From a checkpoint of a small transformer trained on Wikipedia: 15.1M parameters, rotary positions.
MLP neurons of a small language model. Each row is named by its layer, matrix (up: input weights) and neuron, and shows model dimensions 16-111. Each number is 128 + 32 x the weight over its row's rms, rounded and kept within 0 to 255.
A block is one neuron, or neurons of one layer that tend to fire together. After each block is what it responds to, as a language model described it from the Wikipedia text at the highest values.

L4.up78 [ 98 138 109 148 119  95  81  82  72 142  91 115 128 147 129  76 132  81 105 132 123 121 191  91 158 134 129  95 175 107  92 162 144 138 139 147 118 149  98 105  96  80 146 128 178 128 104  83 105 124 161 143  96  87 123  97 137 120  90 159 166 131 140 129 175 119 147 115  87  90 108 124 168 120 174 138 132 137 154 122 109 137  64 134 109 105  73  80 141  88 179 119 125 177  69 131]
L4.up161 [157 135 120 112  89 106 181  87  55 112 127  79 144  90  34  68 158 174 147 106 103  59 144  57 147 127 116 120 115 133 113 159 138  80 172 145  91 141 156 152 134 103 119  98  91 133 180 132 103 119 107 150  70 102 141 115  98  96 146 143 138  75 183  72 117 130 110 101  61  96  97 112 182 154  99 166 154 108 123 145 123 129 144 112 185 115  85 118 138 109 142 165 141  78 134 156]
L4.up505 [167 138 166  80 117 169 131 161 126 120 108  79 113 120 149 121 124 193  95  81 126 121 189  90 153  90 104 120 158 167 143 154 123 143 143 149 117 128  82 143  46 145 215 132 142  63 145 128 149 147  98 133 141  94  88 159 135 212 158 148 200 122 127  90 124  66  98 120  99 137 108 155 119 114 115 101  98 105 130 192 116 117 185 159 129 141 104  89 108 191 118 114 144 148 105 171]
L4.up936 [125  86 137 106 117 108 113 151 133 177  95 152 153  80 139 147 133 116 128 105 122 141 119 121 146 191 141  97  94 179 116 122 110 110  89 153  97 178 139 188 120  89 194 190 165 107 103 122 135  95 116  99 183 172 122 144 134 151 133 161 137 199 134  90 137 119  89 162 136 133 158 113 129 111  72  51  80  29 175 189 193 158 131 125 144 150 109 164 103  92 185 119 141 129 125 141]
Mid-word continuation pieces

L11.up1002 [106 126 197 115  86 206 106 150 157 140 113 133 130 114 136 130  64 119 164 115 133 152 131  99 153 113 165  69 149 157 156 110 109 219 114 141 150 158 103 165  97 110 147 144 151 131 163 123 173 124 108  97 118 159 161  81 151 130 155 118  84 108  55  94  80 163  99 134 137 114 157  94 129 155 124 116  54 172 102 110  96 147 139  91 164 111 141 121 119 140 136 136 177  78  94  96]
Mid-word fragment before suffix

L4.up186 [106 147 146 154 134 168 124 149  93  58 156 108 113 110 144 100 168  89 146 227 213 139  76  92 104 154  69  97  98 111  77 100 108 135 149 114 116 116 157  93  95  78 101 145  91  53  97 119 130 145 171 121  94 119  82 161 134  75  98 161 110 115 108 140 133 132 108  87 142 110 137 131 123  64 128 163 145  59  89 108 125 141  85 162 198 170 144 154  70 162 113  79 137 147 159  98]
L4.up195 [131 102 160 121  78  86 178 153 132  61  42 136  79 148 215  42 113 139 145 140  76 145 127  91 154 115 159 118 125 141  79 144 156 120 143 147 148 136 154  92 160 109 107 173 149  73  87 104  94  98 102  79 102  75 110 165 108 116  61 117 114 133 115 122  93 145 100 140 117  95  67  69 135 132 139 128 121 110 124  84 140 104 123 110 136  88 116 154  91 126 116 114 123 148 126  95]
L4.up286 [166 132 166 128 113 171 154 146 124 153 100 155 115  19 147 135 116 133 114 162  86  69  63 133  79 136 162  64  88 191 163 113  85 159 178 112 139 149 126 101 119  94  84 171 168 111 206  98 148  77 151 161 144  96 106 155 155  91 126 138 130 128 155 126 146 160  95 170 114 128  95 106  71 127 124 147 107  56 106 137 136 118 158 149  90 104 164 117 101 149 125 102 114 170 120 109]
L4.up646 [139 110 176 190 168 164 104 128 171 172 138 203 103 113 169 149 162 128 198 152 127 147 139 132 168 208 126 112  94 133 122 134  88 164 125 128 152 125 163 137 126 120 172 150 165 136 189 132 158 133 134 151 158 142 156 147 110 117 149 112 146 178 109 152 112 133 124 143 177  65 183 156 162 172 108 135 124 149 143 114 141 163 149 153 144 165 209 175 141 158 161  91 144 121 197 185]
Sentence-initial locative prepositions

L5.up86 [127 130 118  90 144 108 140 107 148 144 134  55 153 101 140 103 235  82 156 142  96 133  77 133 129 142 147 187 119 174 127 126 113 140 183  87 145 105 151 104  74 125 129 121 114  83 173 100 142 164 183 202 139  84 100 131 134 138 191  61 106  46 173  78 174 119 142 178  78 126  86 144 149  63 128 178 112 182 117 171 122 186 117 163 172 131 124 174 134 146 182 153 154  91 108 115]
L5.up148 [195  30 144 173 119 164 130 159 144 100 144 149  87 142 130 119 149 160 109 103 105 124 113 154 167 124 141 102 130 127 138 118 147 120 135 111 175 148 143 126 134 133 207  62 170 127 116  98 103 133  91 120 153 149 175 152 104 172 124  82 130  84 130 131 152 105 117  89 147 158  98 120 131 187  68 128 119 141 160 145 134 140 106 170 104 147 179 123 101 135 142 101  81 110 109 129]
L5.up156 [117 140 121 107 118 178 176 167 123 100 101 123 101 150 142 117 138 135 111 146 105 158 104 145 163 202 131  98 146 126 111 132 103 190 104 137 177 111 123  89 143 179 147 123 151 115 116 121  73 153  84 155 141 108 121 206  83 196 124 118 164 163 105 137 131 189 184 117 123 166 153 190 143 146 129 169  88 170 141 129 124 166 121 139 206 129 147 191 170 164 137 121 122 136 133 125]
L5.up174 [148 102 140 128 128 125 133  80 179 176  98 119 142  78 100 111 133 170 164 143 189 166  78 167 142  96 184 131 226 164 107 138 143 120 130 122 111 184  69 177 130 112 137 180 134 161 122  93 102  89 112 163 144 120 178 164 159 154 101 150 135 120 126 226 143 107 143 128 144 128  94 113 139  68 132 122 127 140  99  90 158 147 165 107 169 192 117 130 114 126 156 167 123 150 146 179]
L5.up199 [ 73 122 109  82 137 155  94 101  97 152 108 103 133 139 121 180 172 239 128 139  55 116 152 127  63 171 144 154 172 112 146 190 117  71 147 154 114 128 113  84 196 108  60 140 141 197 151 136 172 132 134 128 123 102 164 116 130 126 149 148 136 150 134 134 130 221 117 164 166 136 158 110 121  96 145 164 137 161 111 100 189 107 159 198 126 143  72 160 131  93 133 118  93 102 162 151]
L5.up246 [ 73 146 119 139 118 109 143 123 184 148  67 143 133 163 140 165 167 152 135 122  68 122 105  48 162 134  97 155 143 142 136  83 140 123 129 171 163  62 169 142 108 175 107 115  99  66 143 168  94 166 128 131  97 152 107 104 107 181 125 117 154 183 103 162 111 161  95 132 169 109 122 118 122 122 124  85  96 199 137 115 115 105 104 113 127 109  74  75 179  82 105  81 186 140 105 123]
L5.up255 [162  61 109 155  98 165 106 136 135 166 178 219  85 152 149 132 183 183  99 142 142 136  96 180 112 124 177 164 167 188 101 119 117 105 112 159 129 134 204 128 148 150 103 133 145 110  95 128 117 141 156 158 139  91 160 179 148 125 140 105 127  75 112 138 120  69 160 203 124 134 202  42 111 125 135 142 152 123 152 113 144 194 115 137 107 156 125 110 194 156 174 147 107 118 171 198]
L5.up283 [163 124 118 131 173 162 112 118  82 186  95 131 174 114 134 133 134 150  70 141 116  96 105  70 116 135  39 180 146 157 191 132 151 102 112 168 110 100 138 147 163 118 103  53 135 113 106  80 117 139 126 185 141 114 123 155 106  88 170  97 132 144  73 134 190 131 127 190 143 126 136 188 116 144 151 106 110 169  75 144 104  73 152 136  93 134 152 136 149 107 194  76 128 109 107 140]
L5.up308 [132  98 126 233 173 111 119 183 123 147  94 147 161 115 195 121 145 130 111 146 102 187 110  82 159  64 148 152  90 124  88 108  78  89  45 142 168 117  43 130  96  94 101 140 112 139 123 170  84 134 144 156 184 115 151 101  85 106 107 106 152 115 101 136 150 148 116 150 121 166 136 115 153 136 148 119 125 124 156 145  85 111 158  88  86 133 194 154 102 164  67 122 183 102 136 177]
L5.up329 [185 109 104 173  97 155 145 167 171  84 128 121 191 133 168 144 128 133 174  65 126 142 116  90 172 142  83 156 108 164 131 118 145 127 153  86 133 180 143 171 141 156 165 141 142 126  77  94 164 119 220 139  73 117 180 100 165 137 193 187  98 108 138 130 169 131 183 159 105 127 159 147 111 155 115 142 110 128 135 158 150 106 199 166 147 138 149 105 139 140 154 117 163  91 157 120]
L5.up374 [107  75 168  99 130 137  73 121 159 149 151 158 159  89  96 130 114 172 169  80  83 126 135  98 123 111 141 164  83 163 131 140 122  89 104  91 148 152 139 140 126 175 138  96  98 115 126 109  92 128 157 116 145 140 145 129 134 167 146  64 158 106 138  73 146 175 148 107 118  87 117 127  95  93  82  75  49 140 120 129 111 129 100 134 156 144 140 127 175 135 172  48 147  70  65 147]
L5.up436 [120 123 109 142 158 166 130 109 226 121 142 106 168 179  53 160 122 115 120 236  74 135  85  91 141 230  96 180 171 113 144 125 161 177  60 167 171 140 124 126 163 148 111 164 108 153 175 116 175 145 104 168 171 141  62 134 103 116 145 152 166 145 108 120  95 186 187 135 141 112 125  99 153 154 154  92 126 116 124 101 132 163 145 111 100 115 161 101 117 138 169 154 145 174 120 168]
L5.up751 [125 125  60 197 172 113 117 160 189 136 145 136 131 157 114 138 139 196  80  92  69 127  71 107 210 172 145 167 143 138 117 131  72  87  48 157 129 140 132  94 163 130 135 145 159 106 110 109 138  92 141 141 105  82 130  61 139 130 149 154 167 160 108 167 111 161 155 201 148 120 114 113  75  98 190 122 107  99 101  87  80 179 143 175 144 145 145 162 148 125 156 109 119 157 136 145]
L5.up795 [148 107 154 140 144 187  98 132 176 186 116  86 124 144 138 113 128 146 108 180 124 112  73 121 121 144 145 198  47 214  53 125 178 105 117 126 109 128 114 142 124 169 150  89 147  98 117 110 131 111 142 126 137 163 156 106 174 128 174 151 139 122 122 184 116 170 175 129 108  81 119  74  40 104 173  97 179 106 180 154 127  87 136  84 137  87 139  70  95 124  89 116 139 143 172 131]
L5.up911 [110  90 113 125 122 136  84  47 135 132 110 146 104  89 128 131 175 181 153 138  70 122 123 134 148 130  98  74  95 163 167  44 185 166 135 162 186 201 137 120 105  95 141 133 169  58  97 172 173 111 157  59 165 130 150  96 136 120 131  77 129 138 102 100 148 152  90 132 149 124 175  97 169 127 179  96  96  99 152 111 133 152  79 150 149 121 110 181 184 149 123 149 125 122 105 171]
L5.up979 [142 204 142 134 117 157 116  80 144 192 119 118 143 144 175 145 147 108 140 137  62 129 161 167 128 116  83 155 119 140 123 136 108 105  31 145 162 136 146 120 176 148 154 107 127 110 128  98 123 111 113 128 125 135  90 140 131 179 127 135  89  96 141 105 171  80 167 126 143 122  98 172 140 104  97  89 149 132 118 136 141  96 203 140  97  97 130 103 188 111 123 179 116 156 143  89]
Word-final adverb pieces

L5.up12 [154 114 143  93 145 109  90 225 155 151 140 103 120  72 107  86 132 161 164 169 127 124 104 126 161  81 133 129 109  98  76 212  91 112 101 124  89 116 148 164 105 110  87 124 132 127  87 105 110 105 147 104 118 151 147  95 114  71 131  71 105  97 141 165  47 134 100 117 203 192 153  94 154 142  77 133 106 129 112 133  94 108 181  96 107 115 104 182  97 177 133 144 120 118 124 100]
L5.up19 [158 123 126  93 160 148 130 143 138 176 110 129 161 114  95 145 135 171 131 136  78 101 162 129 168 189 143 109  87 102  67 168 142 151 153 150 134 128 161 159 126  55 158 146 135 106 153 112 127 123 132 100  93 122 152 122 144 130 111 126  87 147 153 158 141 167 126 151 131 134 149  85 147 153 143 103  81  87 163 130 167 168 128 130 159 155 103 180 132 187  77 158 178 146  70 120]
L5.up117 [148 133  89 108 179 184 156 128 108 122  94 106 163 129 158  97 153 161 136  75 141 149 119 141 205 138 113 135 116 166 104  96 131 155  66  43 120 155  95 159 166 126  93 102 196  88  67 147 153 121  76 156 159 136 170 146 143 143 110 137  99 133 110 164 106 170 152 145 160 118 125  53 133 139  42 117 144  68 154 104 160  99 158  82  72 115 137 123  71 118 134 112 183 114  93 125]
L5.up129 [ 84 131 114 134 183 156 147 120 161 145 165 120  84  79 195 157 144 120 196 151 129  98 118 121 120  99 134  51 147 146 125 175  75 216 161 132  88 102 115 132 111 138 151 144 181 114 149  74 115 138 139 156 141 125 109  94 176 157  99 119 175 140  88 163 109 104 162 141 137  65 154  80 179 121  87 129 126  62 129 151 163 110 103 116 151  69 158 147  86 148 107  80 143 136 137 120]
L5.up145 [140 135 188 208 142 115 102 145 184 141  64 131 167  99  73  71 123 104 165 150 103 138 140  69 131 160  97  86 106 104  94 129  98 179 167 138 173 188 115  98 109 170 160 121 138 133 165 159 110 110  68 160 136 117 114 117 169  81 152 133 176  52  97 120 129 223 166 120 116 156  85 143 158  71 105 122 116 102 116  89 115 160 122 132 142 156  80 149 117 174 145  78 181 173 142 101]
L5.up186 [120  83  45 173 158 140 160 131 184 161 142 157 148 148 145 124 212 154 110 120 120 163 146 132 117 167 150 145 115 113 143 164 158 125 169 124  93 208 143 135 189 165 144 123 156 116  97 152  97 185  92 107 112  66 106  70  92 126 187 176 117 111 148 114 116 127 103 131 146 134 128 109  83  82 181 118 111 112 105 164 163 106  94 105 183 171 110  89 140  94 125  85 160 125  83 106]
L5.up233 [102 116 112 120 116 134 121  98 125 120 119 140 128 118 122  67 123 208 100 128 112 141 120 107 171  85 113 149  94 113 135 172 122 126 133 128  71 111 160 146  73 145 113 103 108  86 100 118 169  91 138 171 109 119 123  87  76  75 115  76 147 108 155 172 128 178  87  87 122 112 146 118 100 131 186 140 134 119 116 144 139  81 155 141 143 233 148 225  67 128  67 125 173 137 107 121]
L5.up487 [ 96  90 130 129 151 125 196 165 144  65 139 108 155  99 119 107  63  79 117  51 121 127 167  90 215 135 174 146 129 117 139 131 152 178 133 163  93 125 129 122 143 128 142 132  80 118 127 116 112 171  83 151 107 165 159 151 147 126 196 107  95 135 124 125  70 194 125  76 107  93 143 124 138 121 128 105 113 103 136 198 227 183 112  95 108 129  62 166 110 145 114  94 142 167 177 133]
L5.up673 [ 93 207 145 125 136 160 167 168 120 175 124 117 148 143 131 145 169  94 121 141  92  63 120 123 167 164 105 147 134 129  66 160 146  82 148  80 127 145 111 161 104 126 167 174  96  65 139  90 197 127 134 166 207 149 158 117 148  97 172 149 181  97  98 125 123  79 160 100 149 117 179  97 204  98  73 146  99  34 101  69 133  74 177 130 147 117 126 142 151  91 127  77 120 201 159 114]
L5.up681 [145 142  76 169 147 158 124 165 158 172 149 170 159 120 149 120 152  95 139 194 100 121 134 139  89  86 112 120 103 148 120 127 124  87 115 141 139 170 137  64  62 134 130 118 159 157 168 122 155 135 178 110  76 135 184 198  88 125 102 106 146 165 121 169  97 137  87 147 120 160 112 110 174 145 154 118  82 117 155 134 109 131 133 150 126 130 137 103 136 137 111 130 163 147 211  97]
L5.up713 [101  91 115  97  98 160 160 140 145 103 129 113 112 150 136  78 135 175 135 123 158 155 124  86 185 141 131 142  44 156  80 131 124 102 130  86  89 158 153 152 136 156 138 173 165 110 150 125  98 135 115 176 100 155 146 102  85 109 161 140 101  70  95 196  83 130 117 136 129 157 156 127 148 138 118 128 138 125 100 122 130  24 111  73 190 115 175 149 102 137 100 105 128 157 132 110]
L5.up743 [175 108 158 124  87 185 104 112  73  50 100  76 135 144 111 118 114 126 126 174 118 155 161 140  93  80 101 164  97 138 156 123  81 194 134 117 181 133 153 143 101 110 116 145 110 169 141 156 109  88 178 148 109 109 179 156 153 119 148 159 105  95 150 150 133 143  81 110 161  87  95 142 158  86  96 109  98 122 102 135 103 177 161 135 190 125  93 171 145 104 201  67 122 141 145  83]
L5.up802 [174 137 136 142 137 100 243 116  88 158 145 164 120 132 134 120  96 112 129 138 138 154  93 103 176 138 100 115 163 132 160 129  92 145  92  74 125 132 226 149 160 125 128 120  78 156 166 113 139 107  87 152 149 138 132 128 129 188 133 126 136 149  94 112 197 159  87 118 133  97 103  97 149 127 110 101 204 180 150 150 172  77 167  86 112  64 199 173 125 151  83 124 107 100 132  78]
L5.up852 [106 151 133 144 126  85  76  74 138 121 145  45 166 104 133 121 117 132 187  89 156 114  79 153 154 130  71 169  97 176 149  98 135 110 112 136  68 142 106 176 133 106 158 129 188 105 183  92 128 139 115  94 130 151 138 148 111 174 109 140 125 125 118 123  72  91 149  74 164 142 122 121 112 135 108 164 162 120 144 120 168 110  79 112 129 127 208 177 110 174 129 112 121  95 136 110]
L5.up942 [169 133 225 133 154 145 119 150 178 101  85 125 102 123 140 124 174 239 151  84 142 177 151 149 157 135 158 147 166 176 172 128 127 161 125 116 138 141 130  90 177 155 139 160 134 137  98  93  96 111  72 164 131 138 149 105 146 124 176  85 117  55 151 109 196 135 125 189 121 142 132 186 131 104  75 146 171 174 134  97 165 153 117 162 122 186 151 133 110 107 127 119 103 133  98 101]
L5.up994 [141 145 169  98  94 143  48 166 135 107  71 112 122 148 114 145 178 125 127 104  83 128 143 166  89  56 144  98  81 156 134 181 102 137 127 124 119  99 129 136 118 112 152  94 165 113  88 112 151 102 141 117 114 140 136 151  89 127 120  94 107  41 151 153 108 106  41 174 153  99 177 115 113  98 156  90 106 100 171  65 187 120 122 189 142 117 144 144  91 165 142 124 123  68 103 107]
Clause-linking prepositions

L11.up925 [111  78 115 133 126 125 147 122 114 198  88 121 109 141 166 141 125 149 151 144  67 154 177 151 137 137 107  97 168 109 160 101 147 140 106  88 102  72 162 137  98 174 117 147 147 111 154 175 117 113 104 171 178  82 129 135  60  99 122 136 150 122 120 118  72 154 172 165 139 100  70 128 126 199 163  96 160 113 129 146 144 127 136 127  83 128 137 104 162 139 127 134 120 119 142  93]
Function words before quantified phrases

L11.up641 [ 97 185 163 185  88 147 122 175 112 123  89  88  86 132 163 190 146  77 146 183 105 103 192 159 118 159 120 138  77  90 115 109 107  69 174  89 115 191 126 152 137 135 116 190 132 151 100  41 167 150 166 101  93  79 110 143 135 108 144 134 111 134 125 170 144 142 141 135 145 129 114 104 132 140 100 132  97  95  97 135 106 130 170 156 122 136 134 162 122  93  97 123 128 158 201  98]
Slot before main verb

L4.up48 [175 137 180 186 119 196 118 107 199 139  67 102 152 105 130 120 118 108 112  53 101  73  89 191 126 149 111 167 142  81  58 142 175 148 142  92 137 134  93 169 122 145 125 141 137 138 131  76 183 136 146 132 109  90 161 123 140 121 150  97 135 151 107 138 129 135  52 140 124 123  75 142  77  65  91  80 103 123 152 100  69 128 117 182 124 148 132 143 128 117 124 143  92  69 154 149]
L4.up82 [109 129 132 109 119 102 133  83  97  93  70  92 126 170 151 185 153 110 169 120 138 132  94 134 141 115  78 144 171 113 141 114  80 105 175 115 101 114  93 141 135  83 175 108 119 100 144 158 137 131 128 177 149 183 113 170 160 147 167  91 124 151  63 102  81 153 109 192 157 147 143 115 105 158 118  77 120 104 182 140  96 155 106 108 106 196 136 123 188  76 156 115  94 105 136 147]
L4.up282 [121 169 126 151 143 116 123 124 107 153 140 114  89  61 137 110  90 155 177 106 116 108 101  91  71 139 101 184  74 155 146 118  76 113 122 121  97 138 152 140  94  95 125 129 125  80 131  74 153 139 166 115 118 170 137 168 127  82 120 120 201 186 131 119 118 124  94 159 158  97  80 153  85 190  53  65 132 149 127 112 130  94 151 160  30 104 130 189 110  91 158  91  99 154 187 123]
L4.up406 [126 135 141 127 164 147 131 125 195  69 109  71 149 101 115 189  77 130 138 129  88 146 122  82 153 125  63 154 117 160 110  89 118 115 102 170 164 135  91 142 157 136 119 109 106 142  87 137 164 156 149 116 163 142  89 140 132 125 102  98  87  97  97 124  96 172 123  77 136  68 123 104 108  98  90 148  96 180 146 102 207 134 175 150 123 117 171 148  99 106  51 109  95 124  79  97]
Connective adverb word endings

L5.up39 [150 124  98 132  79 118  94  94 111 182  96  67 136 138 125 131 120 157  97 171 135 163 133 162 119 134  99 132 133 110 112 163 133 143 106 156 111 167 114 176 124 165 142 107 143  98  77  82 134 152 155  98 164  99 168 114  46 108 144 194 132 127  86 125  58 173 162 134 112  88 193 156 109 164 143 107 112 155 125 157 135  99 143 130 121 142 122 108  86 139 161 188  51 103  87 118]
L5.up67 [138  88 104 136 106 162 116 127 147 163 198 105 145  71  69  97 164 125 107  81 113 121 164  95  76 176 151 130  88 172 153 156 146 151 159 117 138 108 180 138  88 120 120 167 154 101 140 132 160 132 120 150 139 167 125 136 105  87  87 123 143 164 161 135 175 164 151 179  99  71 111 104 125 136 177 109 121 157 155 155 159 138  95 131 133 137  53 143  85 180 100 130 145 151 106 137]
L5.up175 [141  88 122 132 171 123 153 136  95  92 138 140 116 148 117 113 114 131  90 183 130  84  93 132 127 136  91 183 128 125 146 143 131 122 128 143 161  66 146 107 120 107 173 109 152 126 104 112 165 127 112 142 133  85  86  43 136  45 149 115 115 134 165 130  80 160 111 135 114  77 148 142 113 124 106 132 111 108  98 123 162 186 148 158 147 165 129 119 130 143 110 183 136 123 175 150]
L5.up208 [135 143 109 142 111 186 124 104 125 139 132 136  83 139 133 126 182 112 122 195 118 121 119 128 120 134 111 124 158 166 144 116  97  97 113 145 184  98  99 175 124 155 130 103 128  99  95 130 111  55  89 135 110 123 149 167 145 115 117 104  79 118 124 197 124  85 101 139  84 177 150 164  96 147  75  61 165  79 113 103 198 147 139 148 105 143  95 134  73 138 131  88 152 112 119 162]
L5.up358 [121 170  64 154 136 116 156 144 137 157 156 113 101 103 165 109 151 137  69 130 117 202 170 127 189 153  95  99  80  98 148 123 138 135 131  82 162 210 153 153 124  99 122 180 147 182  87 116 138  92  83 118 125 101  76 128 119 141 169 135 112 127  96 124 136 160  99 133  88  83  72 143 117 134 116 120 112 113  72 162 132 138 164 134 150 119 104 164 119  62 130 131 134  81  86  99]
L5.up422 [ 99 128  84  81  89 174 112 123 122 131 153 110 109 129 163 169 137 129 114 106 166  93  80 113 135 138  82 127 121 142  81 141 122 190 170  97 217 153 166  96  97 109 169 145  76 128 125 112 149  83 215 124 124 145 109 110 124  98 115 107 143 149  79 164 152 117  85  95 101 169 144  85 138  57 102 143 109 115 118 124 195 128  94 147  81 126  98 116 105 106 146  67 140  91 107 138]
L5.up527 [158  61 132 113 130 109 132 147 122 147 109 200 142 111 100 124 106 158 113  69 114 178  94  91 123 142 102 103 175  83 141 151 178 190 108 132 115 114 135 100  41 159 182  98 116 108 155  96  96 141  64 114 121 112  98 147  63 171  93 143 147 116 127  79  96 176 131 115 103 133 105 119 116 113 128 150 161 125  90 164  98 127 109 142 131  99 110 143  84 132  97 105 135 147 171 200]
L5.up538 [131 125 123 207 123 115 191 188 124 144 119 139 136 130 160 150 147 179 151 114 116 128 174 157 121  97 148  81 130 141 123 168 113 184 147  83 162 114 136 169 150 143 155  88 135  71 173 144  49  98  93 151 130 117 102 121 108 184 152 142 189  96  97 123 118 175 174 119  63 130 120 142 109 110 114  94 133 145 124 156  98 208 121 144 102 136 145 123 108 119  89 106 140 179 121 115]
L5.up646 [165 102 155 161  87 126 149 140  83 191  97 144 156 123 184 101 137  83  68 136  69  99 202 132 166 123 178  91 114 132 141 121 180 106 116 105  91 142 120 156 130 110 126 101 149 128 181 120 137 103 144 173  98 100 138 151 121 124  76  85 136 121 132 104 102 162  67 135 121  98 142 158 133 178 149 147  99 121 108 153 156 148 156 149 141 157 119  69  93  95 129 117 129 113 136 145]
L5.up650 [ 92 146 135 152 100  89 139 124 128 168 116  75 127 151 128  95 120  78 129  77  44 137 196  79 118 154 106  94  96  92  92 105 117 150  97 130 183 172 107 151 162 122 150 183 131 124 158 126 147 160 148 155 107 111 102 132  85 106 153 144 200  92 148 129 178 136 130 169 135 135 102  97 146 141  84  91 162 109  93 103 124 155  89 121  62 151  81 145 100  97 120  78 182  86  73 106]
L5.up779 [143 121  96 124 188 108 101 113 169 134 100 180 106 108 114 138 148 111  63 113 140 184 130 140 115 128 190 122 102 199 132 164 164 127 136 132  88 143 125 131 140 130 171 171 161  51  92 128 170 114 125 143 148 143 145 146 134 169 123 166 151 146  87 151  62 125 119 167 200 183 143  81 100 143 122 107 125 143 110 153 129 123 145 212 169 144 153 199 110 152 127 174 192 114 169 117]
L5.up811 [119 124 169 130 101 128 150  93 159 147 102 132 154 124 140 108 135  94  70 102 160 116 151 169 180 124 101  97 131  91  33 148 126 130 114 116  66  65 119 117 103 139  82 127 165 132 177 150 139 162 120 179 189  71 108 124 123 110 202 155  80 113  79 157 157 181  93 135 136 134 144 146 199 105 120 136 157 115  99 150 121 198 108  88  86 164  99  57 140  73 123 181 150 135  83 142]
L5.up846 [ 61 121 121 150 117 140 162 134  96 126  89 113 130 130 171 117  72 154 138 122 139  45 159 179 116 137  75 140  75 170 136 151  72 122 109 124 100 158 163 177 100 137 143 104 125  91 139 120  77  97 119 117 117  94  76 156 113 106 117 167  92 143  75  74 122 105 145 105  89 118  79 127 156 130 107 139 124 166 102 121 181 105 105 158 130 103 119 218 118 104 124 117 138 121 116 107]
L5.up867 [100 147 122 149 124 131 133 139  92  88 108 101 161 145 136 150 153  88 139 191 155 154  99 131 167  94 121 158  58 141 139  86 152  79  47 198 137 177  85 109 175 173 130 119 201 126 159  61 166 176 182 145 172  91 174 132 127 119  98 130 160 160 122 163 118 174 177 148 125 124  92 151 109 157  95 153 135 184 112 150 100 126 132 157 104 206  79 159 131 107 118 147 121  94 112 132]
L5.up924 [152 119 106 149 140 133 145 137 135 194 164 111 176 101 101 118 116 132 125 138 116 108  28 155 112 175 149 116 105 129 129 122 128 172 141 160  44 179 176 128  97 108 105 201 152 111 108 171 105 141 130 119  95 110 155 151 174  93 175 138 172 127  61 140 191 134 147 147 138 120 150  94 107  90 190 129  92 159 151 109 150 187  95 132 142 111  30 118 101 119 154 105 120 137 184 187]
L5.up934 [217 109 115 160 151 103 139 118 149 185 163 122 114 162 135 150 145 131 109 184 173 128  90 111 150 154 110  86 117  82 134 106  73 146 138 184 105 125 159 111  75 106 128 112 101 112 114 148 133 154 146 106 159  94 153 118 108 138 128 138 170  58 119 151 148 126 160 156  99 174 125 139 178 160 181 150 116 132 103 134 160 164 108 132 114 144 116 183  44 190 139 111 160 103 124 171]
Mid-word subword fragments